{"num_attention_heads": 2, "num_key_value_heads": 1, "intermediate_size": 704, "vocab_size": 8192, "norm_place": "pre", "positions": "learned", "attn_scale": 0.0884, "bias": "none", "init": "uniform", "learning_rate": 0.0132, "lr_head": 0.00993, "warmup_steps": 200}
MLP neurons of a small language model. Each row is named by its layer, matrix (gate and up: input weights) and neuron, and shows model dimensions 0-127. Each number is 500 + 25 x the weight over its row's rms, rounded and kept within 0 to 999. Numbers have three digits each. A neuron's up and down rows have the sign that makes its largest values positive.
A block is one neuron, or neurons of one layer that tend to fire together. After each block is what it responds to, as a language model described it from the Wikipedia text at the highest values.

L5.gate81:512478547504504543502468514502520490544516528464490493486487497458522506430454526472457514496443519536448499493510455487479491485518483484535503494498520517501506526481489530508486520498503443506519518466504542482506513510532477488480452519502518459532554502478486502507520545477469476507519538494457511474505493469474505480433509520509520504502496491500529465521470506473564538519539
L5.up81:511489563493485509462461525481508527501528483473484525499465521481535513523489494471479524477481504483521517507485526481502467488514497473492514521517524496516515488483481487519468519510475507530492507477479502465474475520509476486482512513501537559514520485494473516530492541515485504484506489565457535475512506482488490484508455536488472499505494532496534489559488519433515426516542
L5.gate212:502479525417509525507506491511563471506498537493558455492503506446505510492501506516488546453473531499500537482510485523513507517541490498528471512497468483494518504433510447498512479496506493495491503462529498465520433535486502486531458491501520510493512530494457501497512488492422492520502487478469490521501532517477484440447474480487505488507477492459492464482529454482520461481482
L5.up212:473492523457512473508485498547523501519465516480483477518484466449529486487528504484519544526490513507519498513503507532483520477500452499523497515500478518532488482482514528467476494516484517523485507536482527479501520504556536475472501531505505487564485520535471495500488480496461489494471515530525511470491534468507568513503502498472455485526522524489497506525497472506537488516513
L5.gate360:496517469516471496482451542498511499533514497521498486510481485486480502501554505519521470460528525560555494515509517491509438559525490469529488508518508519483483495477503532525548489489481504504483466499456555474500520459550491515502494450486464529520529515497501541485480534478434496548486532512525474500521511475499537487516491470520509508468433484500530515512503509541531488544530
L5.up360:485538474483522439479464477479526486491475528472554552522500506493489482564510508471469515458446431515511458523475466511519507520512480504495501499489484522504491491492496467463501471533489513529525518483442505482488504445494499452493504521494521468479524503514489493505535507505479565526526448483525496491471533516537511497493515522472511504494476510515555539482522450507451474508507
L5.gate395:506492504552501503475533519484509468512519478470469488503503478488472504528479507513481505510496516543538477462509513506481530506503485489466503500473504520536464467461487512503550467501525474508512481493457504511512532531502518465502490504522504509522496476534512501479519534453506502522484534515494515505529501493513527505440580498496531521518508523468492487504523522496508476511518
L5.up395:519561500459518495497492501513479495492486500489473496508480493489536502456469527499549530505484494510517524478501503528509506502489497462544499475545461486505536458485500537440454495506535548528486553491474540514521479515544504488462524518523486480497520482498430529476517523581484528498524428511482495486467508473472476488520482548455526514482555486528527482484512466442524521485468
L5.gate519:553497529546476500477542515484529516490494511499500487517493478455514517504544492505524462511479477498542526460512485478471467514471515505500470484495461522507511518480485462468495435484506498544475528496435447494513537511504516521517495530508462506504553519504516514478546514503493535499487520520495496487518500487487498457422515513479488529512506530482527504495499517508561445490515
L5.up519:504488505519456498473491579486488459507534523522509482504486502452507492497520535538558491502478528506544509480472498519493508548525497493521543469535518475486494542506513495516522528461523496567508546473456536489522509468457473514495485493459499488522509557533493499537498537503524477522512492518497496542510466500472536467454490512497523512481484461489493500499509489499495496527512
L5.gate554:501445528439492503549457475469500507538515500498452523485531475492482535477515514501457521487475555511516511472491538492504505482461502530501533522518509494484512552504468521495553499490511497470486514505530522457492509559499509511511476441457500488530472478527495506468506494475508448536537477527499498539511487507471510536505525460509526500468506523472477431493468549469522498470516
L5.up554:501458517465530513502520506483503503484466488484502504519500506502528520463453485453505497524506490529493517505515482516505482494537511488510508491477508529470480521501495513510459497507489472532512467496515520478511463570508518510454504519495541547482520531433479529490484512532485528502500521556501485488492467508472530487501510523459485505514481543517565463505479494513568517450492
L5.gate654:536524480520529486484501478521468505506526523459465473472481502480472548499504516514495499494512515505458476534495524496507504482523482504532484500485499515471452468470496502476447502511507498530508476437499502531512523570521455526524499542494448545520496472481491514511507503489536486506517517463496527490543486507500533481462503530493466513514580475481487504511494506464516496486503
L5.up654:498506506507490492524522493506490485555499492438480487458473500520513511477480489484483502497516453502529486516483491486509454483472523518520479474516495540486481506476514511533503490485509494541504447512527524535525465512506484482481534458472514474496524428523536464497496563491479537483501462545481548491529515492495496516481478481499538553509510496482525468493471478503498503502507
L5.gate703:535490492491509500524498504534502490513464491518431503498487479488496549508501486522459476493508521527488548531487546479505505500459525504510517497536488510508525495497518465522529530509510521482494516490480512541503514479469480541471462524502503532479490497498493568491488522500519504499496575475554488515506520537543502498498526498506497531489513513511479486536539518485486489532494
L5.up703:520489476485533513492468504513489540487469501515528528510480498499526482550509474520546533493484530489479512485505517499506519489490487477488451477501488531526504508519437517472509510510523501532544466486546512495490512546478501491475494520496502489493493487499478432548491525500441529499488492481514502515474502477480494519514476493473436471484471476527471466502505522516502490505502
Description: Clause-opening word before verb. Word opening a new clause after a comma or conjunction, just before its verb: pronouns and who (he, who), and, or adverbs like also, rather, finally.

L6.gate239:510471521479535531489476479499494536492526512464481472439485511540499513512459504499513463491494524489488480494537500503483502524486484500498511456549454504471488537453478498547480517546529498520517499518492478463472509520517521535458508517491514509454567523487517501464488523489518508500482520472504505534499536480485485497432530482474485524540512552456511418500529487502517503496483
L6.up239:542500471498550477519516498467452506475511521520502483500492511510480470502437479504462509515485486536509522487513555462515492505464492461486483515513486500518509476477513507517491532483510512475520529436491516543524503473521522511497524511570482495478493508513455521474516576516481521528530560515490511522484472511503487497458486475516526476489502545500493515510481534497483502511509
L6.gate522:498465497521516513534508447483499520531501476485522492496476506495540489496492475497497530475538529510542526495533474502460493512535508493529533499481503541518520554523491514467510520493525493538517497541515496525523522510524552462499527505472558498474534506491537502481527535491499490513527526499449485473491487498520540491476502489452520504518529475490453482524479527499555483522505
L6.up522:505516525508534511546518448521493542495511509465503517533478476523499502488511507547499504504491529470491583495527507487506503481545533482476547482514485509488539526496502492453536503480522423485491479495497485513481522529485512494476484522491535495496503459459506465452511546468444490491488482478543476502536503506502525488507499506466532481534498482480470441467479527505551459479506
Description: Clause-opening word after comma. The first word of a new clause or main predicate, usually right after a comma ending an intro phrase or noun phrase, such as he, who, where, which, at.

L3.gate21:455479506500518489514462492529507535486527466469480492469491478436521463516524496476497504513518504528457528501499489496495515509487490428567513501496508488467489511511509472512484501524480474455505542546464519493549516535486494487486502486482497480495529493531479487522534505460495481500483493543475478469528444504487505463479476543523529461472487496492519477528514534480505512468501
L3.up21:491524471533477456525465494486494470523483533519472525448516511468525527512493527518452531505452511503460517519549485463502501454505489559539514476510527500503464480484485481476478496495484496490515527457477498545543503484485489486482494533504522518505502481521521464478503494470541480483500524478495521508573500498471513436512503520483538528476496513479509497487472496499519461500503
L3.gate330:497479522504481472484496498513554524471510492496495537478493495485520520523528500516456479573468493529472490476477486481503449488530497519504533445475552493517493484527470472480491552508497469476523517466481501510499497529539455499487508545534480482465503467538481508477484494538487541529517552495517447489521491459506476464481504502504486493500514495532527518448480532482494465514487
L3.up330:517522522512512515536478511527505487478498510488483468502579486471570489527498517499474495517515516474477486495521576503500521447488504509530506530524504469472459509457491513502518479541501546539500521491443527484508473517487462515480491523492496481505508458517497522489477484477548506506513506529479497517546490509504492492512535498485560467495455510515456482556505499491516478521528
L3.gate632:489454477502536542533501503526504527545567498480494515529496475441519516494485480494537532487467480471502523468498499537480451456490477498539504483515463463554479501526427520502466495552506528501503531441465472537534493538502479495489492518474504516480455486484517477493533511501478500505515476525454513516509518502466549480465494507485516509478459494488499500510516501493512496497497
L3.up632:487494476514531520537474502511510527557516468467470519466509494451546519487435495486527515529494516491502479485471516503471516494524463468500453474493495508539479524494486504515493499515533511464523529449530476501496498527517512500515427460505476500478523481477531541491471515500473448499528527521459520475503535504457519472437511495515549474474517502467500477468514511492484499508505
L3.gate696:486462539525498467497485472529487556472546497449502514508514535487504490509523520454550517498504432478500480516479539491477502528501543506528504562533504474483553497523437451500461543500513474502508482534492510477464522502518496462470498515476507519456498464479507507501504520505516504536534494542465534500531486452467498489509473478518485497476474455517550486472483544497488523518541
L3.up696:458512518509500543518487512505519504511495536509516498523503473479498507487523498456522472503503464484539468508503463499458469512510544496525533516484483503516512493477483443507480468519530517560521527480494484495544523540498512517497454425478503465458529522450485502523506465480517515522504473484546484498504492528510523482494512512516515487476539494493502528508529484477531480507484
Description: Clause-initial subject pronouns. Subject pronouns opening a new clause or sentence, strongest for existential "there" before were/is with counts, also he, it, they.

L5.gate120:484461507455495462533482493543499493465549473500528497528518498446497518505518477489475470501488501521466499490489472517507486442501492482514535513495488503528541486527513486497550513527500476545492559494489515506462486469526460500515513447502526481463507476529471509508521508519501539542516513526461480483532504503524515524456541514483525466477465509478457487478505512483496522454531
L5.up120:487524497477526513525498548460474498492499437478524496525540509525526519539470518498505556472555490520514489475484534530518488484513479488510465517519480471496492463524529465502480510490483494510503477501529501498508470492463471515493540484518523483518470504469532517508497511510489511516501496546512530535512529499487499535523497461491527495455488500509415521505487507543499507483512
L5.gate192:493500496546480499561512496504534459532504515514555511501493487500516503541543489475509492527504477497506527485473524486481495520517554518491510481525505526505509492464514489463501540487522505540515500491499526536483529519528475464491488527505497484480486521474490477481509545539514519492494518521474495523502452516487483499458508531452494502515486484515510469492502478489522530443521
L5.up192:513452492533532525534503536499546461459475530508565518514482492515551467511487519489512484472471486514497493513467566540524523448464535525483522497533462482489535474484514514518539538495500475497512522483498483471497547528480511507506518474492508448507523517465466506503551463500495458490487520518462440520510522485471489502462481500482537477518513445471486488516465489487545509524464
L5.gate236:511466467490532485480489492503504486461509491497460501478480502495529507493452480525474546503456505511475479477484499478453462504536478485496547536528443449482462512480477499547481503507490505520529508498517487530463510484470493510496517509480475463476513502488452512497522484520508481531471504526500460485500530494545504492446493485461525491487521474445498526513475495504521507536514
L5.up236:501542516494532502546514517530478505455531502493485482516490514484520509482540513485439479489494495503468505520444507475478535489521476506507502523526522519507506507519475539518505526518445516541523515488497479504490487504499485497502503523503491504487508512467488489501479521456536523475539498531504500483488439493526489515470551460497494506512506515530478483540475480480487502499488
L5.gate315:506460483510480497512512487507487509497466523465528489551481464469546505445550520487511508528489505530521491499492535505481531520512488489523491479527486487528491477541514496522460494531504518533497488466535525465477538515485482526489489515462522535485538489520502522527491496511518522459485445451497454482467544527510480488480495498460546495502492486500500491497534517537514475508499
L5.up315:505522501511458540482524505521501473516487524473536510531454542457504469502524486464527469510507488507486468500523456546479517455514520473479513447499549494548508489514456533507531483479526504551487518479547489506470482463501472503476527471490495485451520484492504532515500520510474553492471507497471472491527505517541456475464518531465540491478518505483468508535448525538490491504457
L5.gate408:455511493528478502504542488492465486520518526488477471540534530505505467515520515511443494504526524513487510457482527483491520500537482486530501524516504482518460520489486517505470526537471454530519473530480498545511497510488550519512482497497514511526502479457488459483469474494502535490493502513525506469520528496472473477530515464502496527504542497504457486465481504515499469547521
L5.up408:463509508485492519494496526558468544463502533489477527527511488495545493499537510510422519483486500496511446497484520514522533479536523482493466525490455497486517517507503517512504535496448479497492460466521505494514452496497524527519488497491562487544511503446472530512502518505536531461538485486502512498485517547462496476536509472533443491481448506480520502480519521494479477525498
L5.gate415:491452504458471488461507475466462501543499546523458507524497516448477499521469524512474514502504485488498499532494531504441563503506498489522510461474474488494487527522493497476508476504459484488508459464537523504468488475498526510498493473519491549510501508522477493531514489524499485509515479477497518547545520506489474487484555491483490506525514540494452531508524501514493484467517
L5.up415:485483496494517527463530513479469501500511504512509511533525518512531505514490509524491523475449497484486514509498523506443516497508478478521535502484491511512500508509439482507496504497510500544528493489522516522518489479490507556505495487500479502469509475533476510524518490462489515553482474499531474423517451522492480526469524514500501537459458527477513477531462481526491466508501
L5.gate475:474503471421507487478447478534530509469516471505509515513483482537517520462498503472471475488483486496507482495508524511524486491562546473527488489502507470508491497549477472503491523473492502494548512490499521510498529511504472487484493476511477496500478495467477445521494554516490524487494504496487492504482532565501501510494493483504513494461522478508474483494521515470509486536494
L5.up475:456484504445509514483501475535504512450565455466486505533473523518527500466474501483470471489473512505473500483501492524517506466515478456536507463539507515531503445505477508515491499463501492485539501522488536545500531494528505511502496514492489532478470551476450505520471534510520533495472552526483446477467529513491543490513541498484517511460503499516430468514507485495504479502554
L5.gate581:499520514491499489456504526518461528514476493516569484484506518511465536470496497510483496525451533519485532502544542510486511516451536496513496477509492486493510526508495456529516476513475454506464493533527489473455510479499486472510494488480544505517518525502446485547537526525441498480479474498523507498471496526490470544525478476498514546521503490500481494479455540488516499530473
L5.up581:525472519494507475485521534494492509508518496481496529483488476540478552496517452511483541506441490507465487456508522522504480523472491486485509508532495467520522534509450504549505513544493468526492526512549462534503505495492514492484467516497578513509508531520491494502508489514483536493500454516483499542495507515513499464525450515525568506478510539498477451505505512504528531530458
Description: Word piece after capital. Second word piece right after a lone capital-letter token, strongest on the z of GHz, MHz and kHz, also names like N-e-braska and E-s-timates.

L5.gate87:564514507493511529513500535520503510506514503507486517528492518494524526474538482545495499466504509506464526503471481492518564485502460474529524499493527518497514497477529467505539478495515474468548518550517489474499506539478494513525493478494501527456514491504494491534525488542478506542482476498498475499540488560504577478512511548486520510484467484528489487540502451525516544470490
L5.up87:498512480514491476498546495532479483496505493521493505530492521487528526520492507503496514494512493506526482456532519480516458533497519456498509502492517478506483504467494513517495530494489473507487487474529497532532496513487509473485493488528493523532562491457506515483469477528533469531499491457510548518455502507539456534496498488530471516479534511481486510521492478466542472492453
L5.gate139:482487524521501461533500499490487496477520515515530524508504502485515482495517499525490481508480535433465475500515522515494466501490464504493522515540561471538514522512521510550505484521483529553504516520467526516504509544531514482488482477491516492522505492544466465418507530481497492499472505523490460535510530493542460479464486515518500507499493521514497460526486526494499520481467
L5.up139:482511532473493511503473511520471504523534483511525501486518510517509525502516473548540471541513495478489536450481492508498501432503487505523513495517512491467512496497497556531497528470483498515512540546511506490466487475514537536490496502498475454530517468485484494471434519536495462476489511440519493499530472492492493485521499496496484501478539535496482485513449516521498485512480
L5.gate359:432501509504509512479481518467485509481463506487466512518514501510548535494494481449509497500506495509472500539499524475466511561528496492460444496525493506554497471472492481466500555444504498549501536489568516477473538475511447521467475472502468489506515516498504503455521501501505525513483529521461497481479430469519466497480501490504488527519486528501461466481492516496518561458536
L5.up359:503504528514495467469482503495500513562453492487495474485538549511497481494549495494541469526485484483461490475553451495478481488507485477484527528518521464507518495521480504482482529514519538450489537478486517463492570518503489462508514451482501512486470564473524515497510502456485464513515484492487498523486513515471524501488484491514448464512502526538457525510497498460515505504485
L5.gate403:451519515457505538486540502484490496509545491504484481520480554501515538499406502488476551541504491521487542491514496484532523512491477512479470480496473507471507501508502461463498494464528496495516496486496525480460553492507526526539501507479481531460434548512496510445534457481553518479472484479469477522519503521535479501476487532518480525450531505507465496469515489505538489499524
L5.up403:500475460486507508499491499523504519510539539546459482491501491464505524509468493483489474506509496526511519512491475480553499483521510520539503465532497469471498503520498516521471526493576503456545497517524501475510492534469550531518516530512470540487516491457553506498548486502499525512495513456508523491498505531501528494488513459529501484464514457488484488473492506547445471451487
L5.gate485:514498497484497501517497503509539471451503519500519457487481524490546464511504542482516495529489498500512506512511510514487518485558498504499477509501511480513514519450493514456487503498487515477517505486480483535502514470464487488552529525489563502570511467494500513504464500497500488537479507492487459502519442508474478508481559482488500481456485520475502510531490489477478497460498
L5.up485:520489550518554477516479484485502502461505483494515533499497479483456469506517491508504475496485509503522509532481467499470502530528499497498522488463489469536520502523482452539504507459485527506485508491450476519475501517532456500495545488492548485431506490513476478495520541498466505487479490531513542463524490501508517501490516539534522507522527500505526522516499507516469508497564
L5.gate587:477441481488473539492492516530502446487516502505519496495509505498495506499441484517476506495485463558485501527497525527545529513478515487488498507497503458514480498500522535509480545479507479563515481463535483530540512501488518516486505499511523496450501501441505492507496543506495513493483522504471479474499482470508530465499529499483491561487473498479468472510491478483509515465488
L5.up587:537491481465458513487543466528505489489469504522502450479481492476523475493467485471493485441466511453524507492534493498476496527489511585504469521549532505554490494516491513518468500497533523498501518498466492502492463468504496496461495532514530455511467501487522528485531544501553494520528501515477532493471493511470500507466553534459490515470523491500551494514491532511517509471460
L5.gate593:477477477487554509501494481453508521487470538503488508503493529461493501492540493486485525525472489445487522503535506476498501547511465467480529535494544482553459502519526500497469481476495491497511531502476527535484473508519506524479518434475493478513531503463466530472501506509488506539495517504537478479507485508501494458526516489512470559474502513515489481508542511526507549494504
L5.up593:514508529496521502466509476448515486488516462521525484517492470497515505472519477532495533479499497519539504536502488511506528528484496491487519501540496480513514522461496421478517484493537523496514510438477502542509475498512488515490513433512527477472484506488519467463496470536491522480478459495487450502481486517555492498516509485468480497506495513480483481473505480539548519499492
L5.gate663:492442519523495487497491479533478477519498498510480503484464520505436491490468526473542454521469546480498522504510503452531517503507509523523487508497418511507474461522493494479484523458477512522523489460535511555472486505524461528487530493516523503521518491498526463481496524477513524493483551508515528484497462493511423511501499503514503528484464481503481462501486485500452556484491
L5.up663:494492471500467547526499501502488504487490517490503505505454482529481477500527514540512472501532506518503529486487509449459475511487489500526477495480512459498495491473480555459508521535509490512493521509482482514500530510476488552462520525531485506481492511540468525471504550496516511518486510499505554508468501489485494485463477497516460518495537518498533549560472474517439525515507
Description: Family kinship nouns. Kinship nouns after a possessive in biographies, such as his son, his father, her brothers, with weaker hits on career, birth and who.

L6.gate72:517495453525504483469486564487497506523466477510509507509542524467495542497507489526535522470486479523506491503503522476497537480511500476489500497538475492498511497483496515438492465497457514518497515545481519484489531539493517525457480501542502511485482511494487488480486505468495451473494459550542481468515527486501531491518524516495545501514491475480461496518501497537470488519494
L6.up72:485507477476510525502546509467516509540519512504514501533542495515504481494493513495497531476497497511501513546449547506472535498476512504498495504453514512497507486472507438492552476525497476507493437488498519498478488496492520521514499491506555512537484479502499473553495509496512497509508499444520501448489461497506506492499481513518550506505509481504535521494519515526489506483468
L6.gate90:490490485485566479483508475463489502492474488496486487487490490498531473490529485490511540453489511519528487477520523552445540528484521495503526530515484452538498478518492488535505464484523527497512509513524513506481511539500519499498553482527490535505534544519505471495511465516498525485487507502486483486498533533493476483533487501480536496503514499472482483549491518519539498531502
L6.up90:523537481542524513503481483469500483545499518467499504539502495530506496509532440501483478501481476488458498497540510519511496465508513482468526464502516518512507471480497479516520460506502461523497486513519551506493537527493529540537486525506516489491459499464494474493492486535516508539471530544501484494568497515514500546490546520556510511520509497419488450512487486577459454518462
Description: Second word-piece inside names. Fires on the second piece of a word split into fragments, usually right after a capital letter, mostly in proper names in lists, tables and sports results, e.g. D|iósgyőr, G|heorghe, D|arlington.

L3.gate28:474531510501555510515514487543492502488534483523511511511513436512495477493518542526519466491530512532480527540489486516479550524476459505529459560527469500527496482526516546494497483493499527457499529488482498464486548511507471482509492519529451503548480500511479532456517501493515466521493450489536503519502502527537492485471473493499522486507454503519460478495528505482492484510506
L3.up28:493504512510536494516527496534507480494532564516506519487489480485488492520514561486522497446508513496497529503523515492470528486478521513505479543534515540525498518534543540474516504458488497488511516429512505476504512486495520486509483513509521492541451488505478494479538490491556491500494493461495497516461493542532460468463499535498508512450423547509488500518467488487456489480501
L3.gate135:504485507541502459516462503531481502498498502509514502517492506495531510494526489486516513494512509488521531506485491502491502562462531526519520502529500467573470489491437587512542482531500456490493511477507469487501471496472579520442494506510521485484514497521460481500504531488440520489525516515517494492505536487509524504488511479497481533435490526466485489506500501545514516532490
L3.up135:469508515527514498519530547536510480482495529519486512505475506511521472469507494508460477462545476490488489486491514514500495529535565539538477481500475519522527483467522512498530505469547466534522513485533503508489469451459499510478489517523501487509537500492460552502496455526495475483469500500525538518540483511532490522489501508504473504456551521505476498511493457502531473486515
L3.gate171:499535473489500480498492502546518516511506519498492483462488469495526517503498538522536500476516458508463564492480442467477517518483512468463515506535481487502477475522482524486534594484537511459539536511483489499467485503494503483532520522484568523502503480530490531494488481538553488517507490505491476480472514490511501499479502489518511501500465516507510501499551522498482478496474
L3.up171:499508479516541509514464506521516502499533488515532513479537467519498532514551513518535477472473528508552539507487461528488500509516497504518472509511523540527507483519509515552550536516528468466536542529501464465477487478504497516508508519550545523457506513533544508486501524502530564502496507547491435486497565525529471450491509529502504492548478531489497484473515509496479484464520
L3.gate222:480497508537508520492464547500509488484512509527517479511482539505473527473509487510464503504497481485479488530505507487435508535475503478502500511480508473514490484499487501530508503477530491524575588507475491516521498478491521453489517520511487471505485497485558518464459493524506507544523483526475507522520509515507531472423507506478554563513487449516476537515521487504473502507504
L3.up222:485494465510493489511485493490491473478491477505505524513498490506487469491511477462530483477497493507536468517540517496444524498487491517501502549480547484483492485516467510523525512475513487467522544496510499498439508467528499446466518547510510527484491481488508499506501525509511525516512434498454504511486541471489507540474516466474483522509503451517485474506503535478480507518521
Description: Biographical birth/family words. Born in X was born at the start of biography Early life sections, plus family nouns such as brother, son, wife, and markdown table separator rows.